config.toml
num_hidden_layers = 8
hidden_size = 224
num_attention_heads = 7
num_key_value_heads = 1
head_dim = 32
intermediate_size = 448
vocab_size = 1024
hidden_act = "swiglu"
norm = "rmsnorm"
norm_place = "pre"
norm_eps = 1e-06
positions = "rope"
rope_theta = 36200.0
rope_fraction = 1.0
qk_norm = false
attn_scale = 0.177
bias = "none"
tie_word_embeddings = false
parallel_block = false
init = "normal"
init_std_qkv = 0.0333
init_std_o = 0.0
init_std_up = 0.0333
init_std_down = 0.0
optimizer = "adamw"
learning_rate = 0.00156
beta1 = 0.95
beta2 = 0.98
weight_decay = 0.11
lr_head = 0.00432
max_grad_norm = 2.0
warmup_steps = 554
schedule = "wsd"
decay_fraction = 0.696
decay_shape = "linear"
final_lr_fraction = 0.0
batch_tokens = 16384
max_seq_len = 256
doc_mask = true
train_tokens = 138800000
max_steps = 8472
dataset = "wikipedia_en"
MLP neurons of a small language model. Each row is named by its layer, matrix (gate and up: input weights) and neuron, and shows model dimensions 96-223. Each number is 500 + 25 x the weight over its row's rms, rounded and kept within 0 to 999. Numbers have three digits each. A neuron's up and down rows have the sign that makes its largest values positive.
A block is one neuron, or neurons of one layer that tend to fire together. After each block is what it responds to, as a language model described it from the Wikipedia text at the highest values.

L2.gate0:456492490515504500457515473444500487503509528510495496507511461512486505497476541489524458501485457518499490499494496471442452458485486500505486482479485525504520452486487467492500531535473467534475489496505523475497500514469506535544437522448439498479518490507521497464508551479507472495499461463509506451475533476537515501508474543504536524474502539464566458529514495543470463517506
L2.up0:527454466507492465514470512482475484524476497495528500481505534479497528522486442528523501482457498497513542482473500514491502512498509499500505474534512494524537501523484543498497470478511542451511482521513508528436506498490514456527476499544533519514523533526494500494508479523461511533508492546522474489499527486530516484453484443520529550462563488512498506487488522502496464480534
Responds to: The "ed" suffix split from a verb stem, as in resum-ed, manufactur-ed, acquir-ed, forming past tenses and participles; sometimes "ing" and particles.

L2.gate190:475508492518512442532453485460511505472513486491484491450463474549509483504501471494505555485483525498513510498490546467475531445498528501489511533520536516496524536515535537526481508465504494466493449541535519498520481472484525498476533474530524474462459487469535478510444476484509497527503543540502525505487503507490519503460476481517516526519501536507482501474460497506463470485490
L2.up190:501463532505525479520498482474506494483499514515544485492475519519486474531543466520504499519498457507471453506472535473519478490503535480521538538472501479541524523516511483523457492487502554513534513526530455502454490479486496475496509507516524467471493495482505481502455480447509462494492525508543523502464519442539472497464463497511492510523486507498505461494503508506499486494521
Responds to: Apostrophes, mostly before possessive s (King's, Men's), also D'Oliveira and Goin'; plus mid-word pieces (Gu-ard, Fin-land) and CJK or Thai byte fragments in tables.

L3.gate64:512518511504500486481531520506510493485493474475496525511487531524493514466485460499518490473505503484517514492485483480511541492503532529512505535487478481536447531503512465514496494507464493480487520492518497490488508481477544486477460503480492517482512495511531496510486519479538447502530514507496517499430496460518541523485471516500494537505546503514495476468432498508512565535478
L3.up64:525503495493517520488521491475499493542523486469520529514515487478473553485477420513474539519488511440501503452502433500492513499435515506510532533487493473512507539490474511515497532481480530515512518480469491467466519483483517480501461514506495469558487496480474480495480513527481480523501533508483485472490551505478516492523498503493509541489519478475469495483461514501490535497499
L3.gate208:511495511516488476508542466476493504459499505452507490520508464491472451522508464499499498498476488463539496452538516530508533530523530473495495504504504524538465501519465475516481494538472532466483488541515535468528487493517541512476498512497521542511509501476547517512498431501523517538472526487490512522490514537490527498485546517538516494510485496563515513506496493498536516502487
L3.up208:511507481466471483487519466480521443476515483466487523532489541494466469498494490479540511522514492507520485462499484487490453558507502474496476509503456501482543497471500517472478534525508502506527441504537489468491510481496523523478446549481494528502497547526516495505499499485503534541506517525504547549512588538515507516510502493492555488492537515508460479483482498488527499499510
L3.gate229:481487495531495505512482551522496483466463495501473474499522478470506495512462499521510516497509499513515515517551447549501581513506522534480502504519437522536490539530520484513487533461477519505496525497513519486535517511461532541503454488496529531455529491475528500501502486513525505472493486491517497497488494499485513549502497488518456514489496524545508526496533531479494547543432
L3.up229:506489506504518502487482464473519478515507515504495467503477495482498529497555450503491481450490503501499504477488490482526483536480545512512495533440492496485484474493480476517527492482482464492471466512494510563500485530548534502452492497532510497469530461488573498510486513501518495522490517506512467484491502483557521510520475488497505530524490495511463511517492487521509548464505
L3.gate275:533479532520494460439536525527488503502545474489458511512480482517485483513474531492522477530483491508476496502467469490509491497486540520501459462517487462501489482487461507488504512516482466473489540475504509492485506529457510463448466514486545500491505496512496510458476500510507543484496539484469499531493496501491475498513537458488465546486532433548474500500457497466520485500531
L3.up275:458522497494475516459476480482482453494508497498451508505488530486480478481480481487509491510500506455493519488527490505509519492480493497515492500497454535474481488489496480514489493515453441516483517467546476499525476512543470492444449508506488479488513514509487485485477509454499505534548539460497479432497509510469498491517530485524537559508529494454522491489530473498485536507479
Responds to: Function tokens and verb endings in career and biography prose, mostly about footballers, such as played, "also won", "to play for", commas after dates or seasons; also digits and pipes in sports statistics tables.

L4.gate32:497538491550485492522471557509474509475475531500546511489490507514526524485493466462480489501509485479474494477523481477481522502498496458525520504498512496506452526479504484467518522502484478497543503449491519507498510481504470546466479502476511502541559509490530493458538497473520484537520516512540503505446463503493483530490501491530499492484490504438527459528478505504451479528484
L4.up32:506493527488525509488513516497499528519504546514513469487433490506498523453476445503545519477466485510498501442511560463506536482510473455510508519480500526526476492509495524489529552513500544512481491497467513507479472480468515460507448506494496499540479459459511507501468536493502488526502574469486494485511422528515549516474510554519516513550552498497527473456529494502481542485494
L4.gate124:467508508524480506500520467537524496490489510518494478481499454496492518489523482482470462525480492477523517511499505574511493507509478479493495491478483527497468471473511509527501533562499496501464506496500538483504490504472514507518504498495465499501506442457494523468495474522502516497484544521458497532436494481499505518493571521512513507468498519480482506523483487519484535499495
L4.up124:532536468457473502492556496474496465514520474471528550507454519489555458490478532462487519531533488462535497537491477509501503505482518523453511490511468458560497545505534479449484524462518518495492573509457531519509513429505500476482514478524505499484527485479510492498479492462512494520512503490528497507480529463537472459491525512507537454518533548499500537469509503491514533495463
L4.gate173:452479457484491521502502458558541525492510508495494475469506525514505510476526548488522461513498478468504514490508523512462486466463491457490521498480503555589516487524481521505471506481466526499527469484486483469503460476453494502487520509452513449469509515537506537484495490499475527499489510519471524493482532496550490505491514508506523496502509557492514534497534497532493518496501
L4.up173:481442462539480481524500487461500496514476532515525470519541508517503459534499466544500495526515495499479504493491491521470505531520451499494491535528500485485444535514512489511521507498491513529521516518516521440494494553500541509512525573540461520536481522475503514513469510516502513498475524528470498491497534518492494520473502542468490478500473484475488545521470507528489498519480
L4.gate185:497503503520481510485499441504505453526521552507488528485531483527546510564487522562529488535490486497482523447500468528494468515535477514490473512488543509530496463527512486483487490504482518532508513515522488480481505472503517531536480538553508514506479512492499499443490484471478515496480506532538522468485506496481521468458521529495469496514501483491549546482529509486488486469468
L4.up185:526493515498500514518467475482509515483511540452500492502518517509545467465506515497492543500484498526540507500430472506463503530546472485494543518492527470517493464514486505455556499554522486477457506489501485493495513503477482568486531525507477515444468515529492532460506510480495551486439486466474471485503532515528482498490510515465482501511504481494513528508474496486509477511488
L4.gate262:463481499496534512532451483523459532478446520484491528516511536524517461487532521495497529455508523483535454527486504542501515491485511516502523493510531501532472514504536508479528470506458510523498476524519519515455448503489483518492505468464488504482468497511506542486490492462466510514468534541530468527506496458447483465496540489494553507510497465499491494511494496556473453513528
L4.up262:497502479508524508533521539498474525488503534515478496522459507549523543564468519540520511515513516509500498544492450486496492501528499509491509473473527513481500505524505497534547548508491509511526531508514505498464473512495505484465494524488440473500475477543534526502522490504454497519467492512517469507536515472477498483450518459481460486496490472509527525517529508507544503506518
L4.gate268:540532525476550513519506541523506513502485531492492476479516538481515498486500490495530472494471478493484493488502472499478497486566449499495487521489508476509512524523492540481495488543527498527496501513506484479528473457437479523459466482493517518481530544522536477471505538541550507503447502468476517486464510479493446529487517470492505484498506507521512509504523472475492486538481
L4.up268:469515507536500480495518492524483465495514483522465516474507480547530496558520513521527450477467545517554502487466479474522492494556516502506467507502487533515544514491462517510451513494496519556521440522521470452523484498462456484477487484523549452496477505533512464496536507483479481534492522513549511499513496452472518507450489488494481446490509513485491492522491513478510544494453
L4.gate269:503506510496496506529524495518501550526468544528498482467536502545534480526536449477506487493442488489549525481531503486478481525573506489508490478496516504530489495514544465492496463543477475502477540513502492485515479482480539533503464489521459520474491480485510500456483471501497491530494544502476497490511492543475478473487534497497537557525520506529496495493507532497482489478487
L4.up269:516477485505494480494500499508491468517486523545495485464489502504482514510490487519473473472495453496489525490514507532545510515504491484497460476534524517528484541527507482502482534518445453598489484505529470488449502483439520531560529483520498504479475493486496547501536451542460486502476502499470478530525542469459489558486501491475521543488490486509505457497517504508491496487470
L4.gate285:533477540502471555481465490531476500493538522516476483478493496494495497502503530531482499500516497506477503487507506512508509459501491490479475521482535498530492484522511523500505526487522499504514515462501485485488535512485491501488542534495558465507520480521513492474506446554470555499499481486507491470499470498467505513484475431517517530495526501515534513463515487516505493532512
L4.up285:509467497504488483524522502512481482477504511491498508453550495483540527543492480494490515502534478484512496471518496480456487517534459537522511528526508483483504509545494477467474553534517508540511529522509478468484485454541496486461486461530489489511490532467478489511539491496516499489497535527522485513500513470492500493488532534503520542494498540485506490529503499477486523509498
L4.gate288:482538506496515489495448526494488457490478534477504478526528547512527494511498501480519499466464491510528519492484522477473475512497443463507496477504544481514473446508455472490455495489490517480515506518483496467505507480500540526487478490522488518531509489491535520459534507498507446533525463497490502470486463521494537504518500514503489491511526520503500478509497510500508527505535
L4.up288:497530485492514500495549499491483501499500521433526509479483487462535462504525507520459477523464509489500500481470502527496562493533527506507499509504533518516507500519489502514458456515587464483519472495520466545508484520472464516490520490507557442526499502447558474523459516527458529484465538487504486475502539495461523494487529483474478506501503482461472498517515529512523497477501
L4.gate327:500465497469446487546525465489459495504507522507498509497535506488490483551497511490512529430496459531499522486484470465486463525524506543484531459494519468482493450500479501517512475470479530491447508494521510479486494509480528532474484484512505456487502495486520492471554474499493493556499506518496464476480473490460524486441525517496551515507518484527486524502487536531502488504467
L4.up327:479483517479513486526473463524462494473505475465473547543466524519519511524526478523495509492511464513489469515480508507484474520473488511473474474514508491490466480489491502504490536512491489477485463498535511511420513474456527528540513556483511507478495453481553527488480520486515463510509525548512506483479516481491502432478476510518533485569512507507471473488512549525539496505509
L4.gate329:506476495530493520562530494532501462501525504520479521459477513461474480491463492528511469457535500513464553478503515480467503491512479498445484469438531547547483470489522503478489453502498480470488455527481556538515482488500500506515516463484515464497535548515543501484517509502536483500499499497532511483502443546491543497475482532524495502481506496525506528464510504496516479519472
L4.up329:508536472492498506488524512492522514459507494487526482524525519497532486484498469538451501500559517528509505492487493489511478520475471491470535514459547517459430427532517468515498521514494488504481508498494500491497488487456451466518469497524490522504474481506540522514511493507512502501512506491540418475504473516548531480486518517492500496503476471515524495510496455517505497485482
L4.gate342:504525527522542516481463537538505455513504509503492488494484531497500491473525514530520520467489479513468444500501535511487539530504468524448509496471467464480478492502510493516516523486476539496474516458498530507467470516493529491507443534493505524513477452493490483465522534475493498494471474482525509514502457552495538503468497494508486487521512526534492522551492511486504487525475
L4.up342:470550468481467514542461514521491482517537534480488475459512544504483493509503464465488531491472484498504482506482511502461501508494457541514496463506517517510482502555503519473485483449538530499485474481457505461500504449462526521505524476509547496524518498516490519487534490545491503496509505525485499505520513528499506479471460458504467474483560509467500525524523493489471494501521
L4.gate358:491529495526491528512503455520531502508534526491475478489484523480458516518486496485544489486520500484469465491513503521484486521509496475519486516481512500521480499561520502511553508527540520463530513500457485480501483485480507518522487497469495443534496467519521526501496505510474532489509509500489484506552494541540513507466526480487530502537506463506502491526520507485516500477526
L4.up358:523477499487486539486457471492493473495490552453497493489481494491538505530469487517500525508468543531545474539452475517475486499529434463500525499495483470498461489496469509508475494520543481495485479514513503491529470460462462480538475507460474494493498460519502522486507525509518517512527498474494536485484514500517544498520511518556458487520444462469483452514482497452519485480487
L4.gate373:466496597481525514495497486546507445423538535491512482481525491519508523508496472484527502522465497466510463512482494515448537503490491527504529469506524527489482488516517479489523489497472491504470517492535474503532498475467489506464503489469501482459501493512493511462490455543496461537539486518529512524496468535442524472514489570527485511483522489500515458480479495486482494476510
L4.up373:487502512506534504517523475536485482507494492516464508523534451514564509535517444500508512486463467509513519504528527518463498499478483491473452500486540501520523522509489549521540494515523481471465557488523478505461524460482480540478501524556506530475505472476486498505533496514436473559514473519518486487513517461474512477523524506493510494497511509445507529532536514465507466476504
L4.gate421:518482522549486478507485504493529467453465516541523469509550478490527492506539465528483496469478523433487497469464501477493507516523529525493501487482493515477498460431537489492513540487506506517519519487463520516500541508510487477505493523475543503503480476493500486474483497454466517513437493509531494511477428496513499485487502479509420518516501491556473475474482548506459547527470
L4.up421:487494468497504511512554481512508522475516481487504534503548458520514472482467469504463514512451509456512487487484516507465504441529534504509503465481512497559559535521501473529484516512472525532476490517489521535456517445498494495492508525499491496493503497495520528488464479531505470480487517515528527496533548530519478489519516485533453491461483527507502503489499489527507515489523
L4.gate447:530482515483479487518476489529505462491497464516502502460558530520500520504489479543552482534471479474466508495459473507500491531484474501500444491487492536536489504515476545502520503528543485506459496470517541514497458504511503500480507498488489480527511508507465526480520512492576496518540499521499449475458502512440512496466492521527500492502542514482501499460538498490482470492489
L4.up447:548506511514518514491462516467523521511508495477472445487493469479499527526475434505495544507465503497465516554475459479477527498527471521543473514485541516521477510518490475493563537494508499504482502510552507516508440447482461481538524499507501536522516492496436505528525490539488451522489530488521515498509490467512534514481519508485483495461519502507511518499529529480487454489519
Responds to: Final piece of a word split into fragments, strongest on "ow" completing "now" in renaming asides like "(now Smila)"; also completes direct-ed, app-ear, l-ong, cent-ury.

L4.gate22:474496501496528565483472470536520478452485496461507502517488507506493465511492553488489487504506500503543467451520537489464532519484496487476497466487501480530495484491485483513516512527466499504459523535482527493500480480491522490522503532489503480525506498472475542487541491503486492516521490457498502497508483539518466500491476521523504455522503476501465497496485518532525491514515
L4.up22:487515472474505512468557507467458523504471505525498538513479490472498517501473504544478479491488492478485547476478546466476546492497467546491510501470482519511528503451511509491528504498486491555528519502503483528488455523519484472489482478478492531486491523533489522466525501486477506507506495488492532514493496515475460565506486492479521533493480454502501490506502526484482487523501
L4.gate49:471485521457516483528468468500477524495465523479529527520515497481514446487489486497486456482472504494509487488485517507484443520486505496509486469468459507551489519480503480507459483510476497532479527516501491487470520472494543546482473503454516476532483483546518472451480525479456486497545496474519492540520473503508494487491523499524480475485495517565544491514490530506465508537511
L4.up49:505564514506477514524526485507471451533483508484512507506492494491499485516522508472502530516487457506431530423474489478531474538531526478485479513537466515486513507477508547501477489490478515528457414518535455522489494481513475542559516490475485531525547529517479502488517485510478494488491488498523503479519520489479487501484498511512476475510516473515536511516498519510524514517508
L4.gate74:488511505509538514528492494536498539499467495526520519512514498522526466568486462528528501484487503493462492473524520530512507514483478527481495540477478508490448529485514480485529513550475498496442526485505513563469515491480476489496476495468478491533489468488519478470520468497504519489506526503509452494464514526445516471480500491531458520528543486500533503485552552509505454526551
L4.up74:467469532513531496528495497484501485489480447528534543500482463540535492472504534490475479494524454496483511454478487516520496475488509541519498486518521515503498490511483467503485512505506507497500512494456517510492516545576512487537513504503557532501530514499479452526467485482518521550482517539533474511491472523522492448486516500536521481490505499462546487497548478524537481514489
L4.gate99:549504461489485452566507479463462564500439537491514530515520544510490482524508521472540500519521540475457459541529505517494504514501555524487485546481478502494501488494550519510508468508514484456495481557522493445507505481490484506521468516475500498533521491527534498492545486486504537475504468525479505470515522510509474500506501457498451543488458510546494521507503517544514522516525
L4.up99:523532429556461464491496510491485465500500494492481501513497508548500473513511482478524473500517511497489488469457522471463551493483488489526526534484491497542506522493498502516535508510541466488528472461473513505519511491549482472537487483480491481459477484554479515477485541512531483489519505473487520522509477509508459500469457483515486496470516501503496495491512496494463497491531
L4.gate123:493499516526502488524545447487517512494501512517488490496541524458473482531469499519521453471491504509455459475529507495472511498506508453444430487455490500518470509507524475534481515471498480498489542519471574540533481490498538488501488496499481482526488499478523482488484509519527433497512526502494484486482493499455489514463463506541502536491552506535480507534516530517520486505529
L4.up123:488520497488473496512460498483497517477482481489512537495512471470500496526493543554538470452536570491466504476454508510520483505494480497495490502456525516515515521526495487499483485491462468498497525511491508466496482506524493487492489524488499497515535535507514482501508522482507458491521497493525448486443478491503519507469524453515489498486414494494532496530540480492502490526528
L4.gate166:486436492485546456519476478477494531503500549471510471500508498515519492498485545503507491525506450499502487473496451491468456464547481486494473515480512479505531440522483473490496473515487530505505489528482468500530493525463494453472462477517471452459496460526513529473463496538515492521522524496491495482477507494494489511478493481511497524537498492500444428527504496509497498467528
L4.up166:488477530478501460486521456502502527545490499489489493517500477502472510516455535499508535461498485513485574515458531524499495470496450515497494482482463464489491505534504462529490545461516535508524500506492471516519535564471482492522510521490529492507502508482505445489462540519500520504458514502503477540507496536491484523551522479503476517543511467462501500494499515498489507514513
L4.gate252:495490519457512481524512422479491501470488487518507472516505501513499486537475524498496450486491526531475452493539459501543467489479534464484460493450508489494482501501547503503506452502508508494496501501516519502505461477519512522523521518439512492504537496480539477494490516454525511499515512516547485525468507492500518506453464470532519466498464514519551518533530478529508454495518
L4.up252:520515508488469521541452469451484533461479496485533531510559520503538499497515505539526433492491476485560467485506502546507506510481459491470454509466492478567519526512501545475518479545498460520516484506491490414486513539517530457479500523463501467506524512500510520502497505464476497494507462490495499483458533450499480517506538496505514489535460501463503475490464496484476475451525
L4.gate255:511499478498518539512469505519505500446474507518491475477480495497475463491501498491492494539472460497473481466500500495497508496516504448499503515469466484511491508507498549493511526502490469500471471484531539522509481522516503465507484474501482506476540509495477489482501493533444539473456521513493506498525510470502469512518467479486511526501484501502527515508492473533473496458476
L4.up255:512475460505499517526528519491494513490521473512515470509504483479529450477512513476494516484484455535493512447445508510488515488518467529538491524525481473473520529476527478452522508487506566518495511539485482529490552502479471458479487469516485484520507489496503458488515485504492489542453510489471470473453484529494514553510481505498486505529525505507550503494518502521458500474462
L4.gate258:512526477511529497510517499503519525511459509463502483526491462488502541506443512516520435504483474487457504519540480475501503465476472519512463504498467468481472483484504524523513515544515492538465508481505498497524533500530511508459441506469490511524444460489521467484527498513512463504486477528539475513478472509510510521454449530507506475486539461493537512459499502533510500488502
L4.up258:529496449507493502490499510479478482505545510528497518529482499491505526535485493530489511514466521490516474466477551512522492463457504508503471448497473514515509505497506517537505511479481505502481528483490485461505522485479471516524475527438498546509488450481462508486472514440513481523461566541535450541517503470511517478514523482526538532516448491508513500489491524532503530496498
L4.gate280:457527527490494504570456477532510508475532536468513537439477480525517472499490486486512495470490479551478446490499498501495489484512505469466471496461490498490485521528525507535508505508474491487427501507508512495488526497476509495489507488428487548522484508509502485485472479485540502554525528485498517485483474522472485453520496487498439466507477495474516526484488493510473481520534
L4.up280:513488505500530494503504517529496543490520495512539499478510528500481505504533497490528497503519507511478536511491497478478504537472512511505522482476516453491481479534490484527540487493506520453498460480476446489518522496538517476541560530504492505485496521518554493529430472523533521491515500487524482492490437466461505478513499493463509500541451508456475489523524476523502510441498
L4.gate297:525495490535547476499500525498430517491534488521455504488453506536511498529502503489542507486501504545490469489474513510536474478476573526488459512472488459541518484501482501518513447527510530494455488514518466496530496492536493472475473511462473466522492504483504482489532496481511473532543508513529480463522473497492491480507464484503487513528510468527497473557494534527477493493489
L4.up297:488505453563512502541539480475526535485528530480494557465489469514555459471462502502510474490488498489543524494518479521518527543526480483442534496480468471462492534491509509494549506536490492527456503543513511454490512562487470504441485490547489477501474502490501495521461475536516546512485550495454489522487499473502520501499478495482518553532525449496529487482483517492523485489485
L4.gate308:529470500478507506553509484486513537470508527491507521510512501497517492489537484493529482476479490502534493469471508491508533527518510537485533494505490501498484525515545457495538461532496515525490532512506530544543491501524472500492429484464495524499507489501494493474503466483489520476492501475489442538454477470492491501502495495518468447515511489516512493463546473517438532516519
L4.up308:513531509468509471480499448512478533494519485491475534541488494465523509492491439528483526498523478498531516457506518556530530535502515478477516460503498455501456491479533488529494510502493486509447486468525465499497501462511489504574467507545507489531535506485509562492477483504491478457525554541501492506531526508490486541538493527525499473503498495444494518522515533518519490489528
L4.gate359:523488527487490487492457442522552510476465496522474487453526507503488522500479537519513473550478458535483444501529484462490480493475503488481474520492487507524497495478499538503523467548548489514496514492562519519465532531529512474498516514498454481431505507503497497481500479520472472474468480496469502484470557487488501517458511518487504524499513523516466511504524469498464482515525
L4.up359:526535491502529510512512475469501544456490521511501480471491483501483518531496533451548520488463514509467527458508444463464516490526532530477490508463520500551523543480493526553532489524506522486538457524530536469507504508551505495515501498481462498480509507506485483494505520484484502494454493504526522473513535489543475505487539484471487525512509475522457476504521464559496503500516
L4.gate381:515457536518496546493447483486478529445486527482491497480546544529527487503519511472476464493496487433521506503494532486476518508526476507466501501513421479474515500548520496482498516531527504459513513492441506503555542514525508483503498472475515508453482502511471486490517468544458526520509489491492525503513488473516470498480489453515505499523478504505517487507516493485480512500460
L4.up381:469479481516540472547501492548470515522492519506491501513488445543537526492516507545538455486525491525474445461465527486484507505517480500497485503499505527493468485493481486541502479521492473540487491501483488510453517508489489498532514513553502472479498459515523511487452544527485496489510521486503550496525474464471484534514479531495496521486486491467526509441484518515487473485511
L4.gate410:508525460516509489457492492486531480464467478466502516488507517502544460530462502542548485524506490519480475482505494492536498515540508491510513530503489500518495531497501453464497494499495545479445542470496481541499493498509501509501452491534493508526520485506503472474504494518483510492502466493529473468498500485497513452488486483513511479568500498522508501506495459522444477531502
L4.up410:497517485513446500515491502471541491517537516510483496556558505515460489517476496475530487520471485493521469498534460504523480484503508450470429492512431471511513510539514502517445525518511521542459450494472460467530494494500559491557474498491488474503465531487488457494501505499552502484483515521531556477473507539526484521540508491459483530467504516525509513525506490505533469496517
L4.gate432:438491522502571468503509486487496503544478524471506509523549454522519502518506521509535479475495474568487499519511522495491459503470533518482503517491541489518478528509494504503526493522460498469464506552529494534498497512502479524483475489497454489508467501441511487466498470481452518485525478535480480503498469462442518507501517484513493542522499516516527506510480553500511495502532
L4.up432:502505492498528470534533488481490486498550500492457519489564523486500505492505493551514458502495514480512481462510505504490487524449520487512480483501536497489476479522517507503497462495517512518555517487464500503494490508481506493507458464482481484502445522509503524517530469422475531525511433460500466560495484455521491487513508472493509475518516512526476495523477505522493557534498
Responds to: Word-piece fragments right after an initial "st", chiefly completing "start" (starting, started, start-up), also stars, state, stand, stop.

L3.gate267:498489494478540485527506507517483539512479484494501487513537502491506456498467509509521512515545521510537478503497503509500518516516558466540502466496517476518544499476525565508493488497461523538544506506529484527527478500466506479470565485483511516497513503510469497511512485495491466509521486516467511556496484493473521460484498454481511477494479450517482485493517508483481446484518
L3.up267:469469512530481469529482502495486502507452487500480475484516480514512498524455518460515532491488537501581502522527482499499542460484536535511497495499482535541471536485490521511498510499466468498501557551511509505535497510462538494501526489444519523499491498514506442518469500464510493507493511498467524536511502466506573498487502521472485489548503497548478470532489520521535497478473
L3.gate274:478495513541508554536491479517498478463467478542442491500525463519451481535490463526484475513512472517512483492502531495484435463528530501496524456481503554507508514473517490517493543520492489508491458510536493505507500468493484495465512505484493513468491435524504511498483496461491494540482502476530518457529534487532453500463470508532540504497504533466499493522496465549483505533515
L3.up274:491510499542503541527504504486505480499467466499492472504493481507458488496485472524492529529533520511518509492505479442499468473542508481521553464512549552464562541497551473503530488505506490524483438490534469503501494478508476486487542508533486498509503481527528477506492506448492535530515493450527524457539543482498489484499432489504559482492502523451461454508467497533507492495498
L3.gate285:541488481509514518523500509493493542507437511535464492508514526507530468474483524517520517516506539470509496482502520523492518486475488485498501482486527474525478510480475517455453519537535534502476513528525480509510490514524483530506481521522508521484517505499464480472478531474486568526476485488541500475503527494492547481522508470476501477486497510530461456469483504485514485487501
L3.up285:505469534495516502535473508496451500493489499510513483491480514522489519506502566483472498521512485476495488492484504518473444526494467523524512482489500480525555483460543519490520496503484482508486517562473468489490539516512497493523495486494510574516528519487538509513504514522485542460472457561470523523504503477463471484509494511512497483500469453524511527512512490501512432491528
L3.gate428:503524463485558529510460518466425475489505443489509476515474506503464434497475533523478511507540480452540515488495505507473457460441553479519547516517523502486500495426483538535518497496481523494471528492510501498518514516517525511487510503491497520523498482472521490493487496495454501497494511545529496540484510526508481503482479490515535499498499536464484488497492507515474487501507
L3.up428:485546460492530471524476524468508477466497473528475474479480494517494429485474510546489485468523496496484455508547499492485504467477522530496542538525497506504491527482513517548524452539526528528477511523475532514519525482541566512515517436488516551490487467488537507508525458494495499487502546534489516514483508491509520503495456497498509523499475535442488485496477479505502529543478
Responds to: Mostly the apostrophe after a noun or name, usually possessive ('s), as in city's, Army's, women's; also mid-number digits like the 8 in 1830s.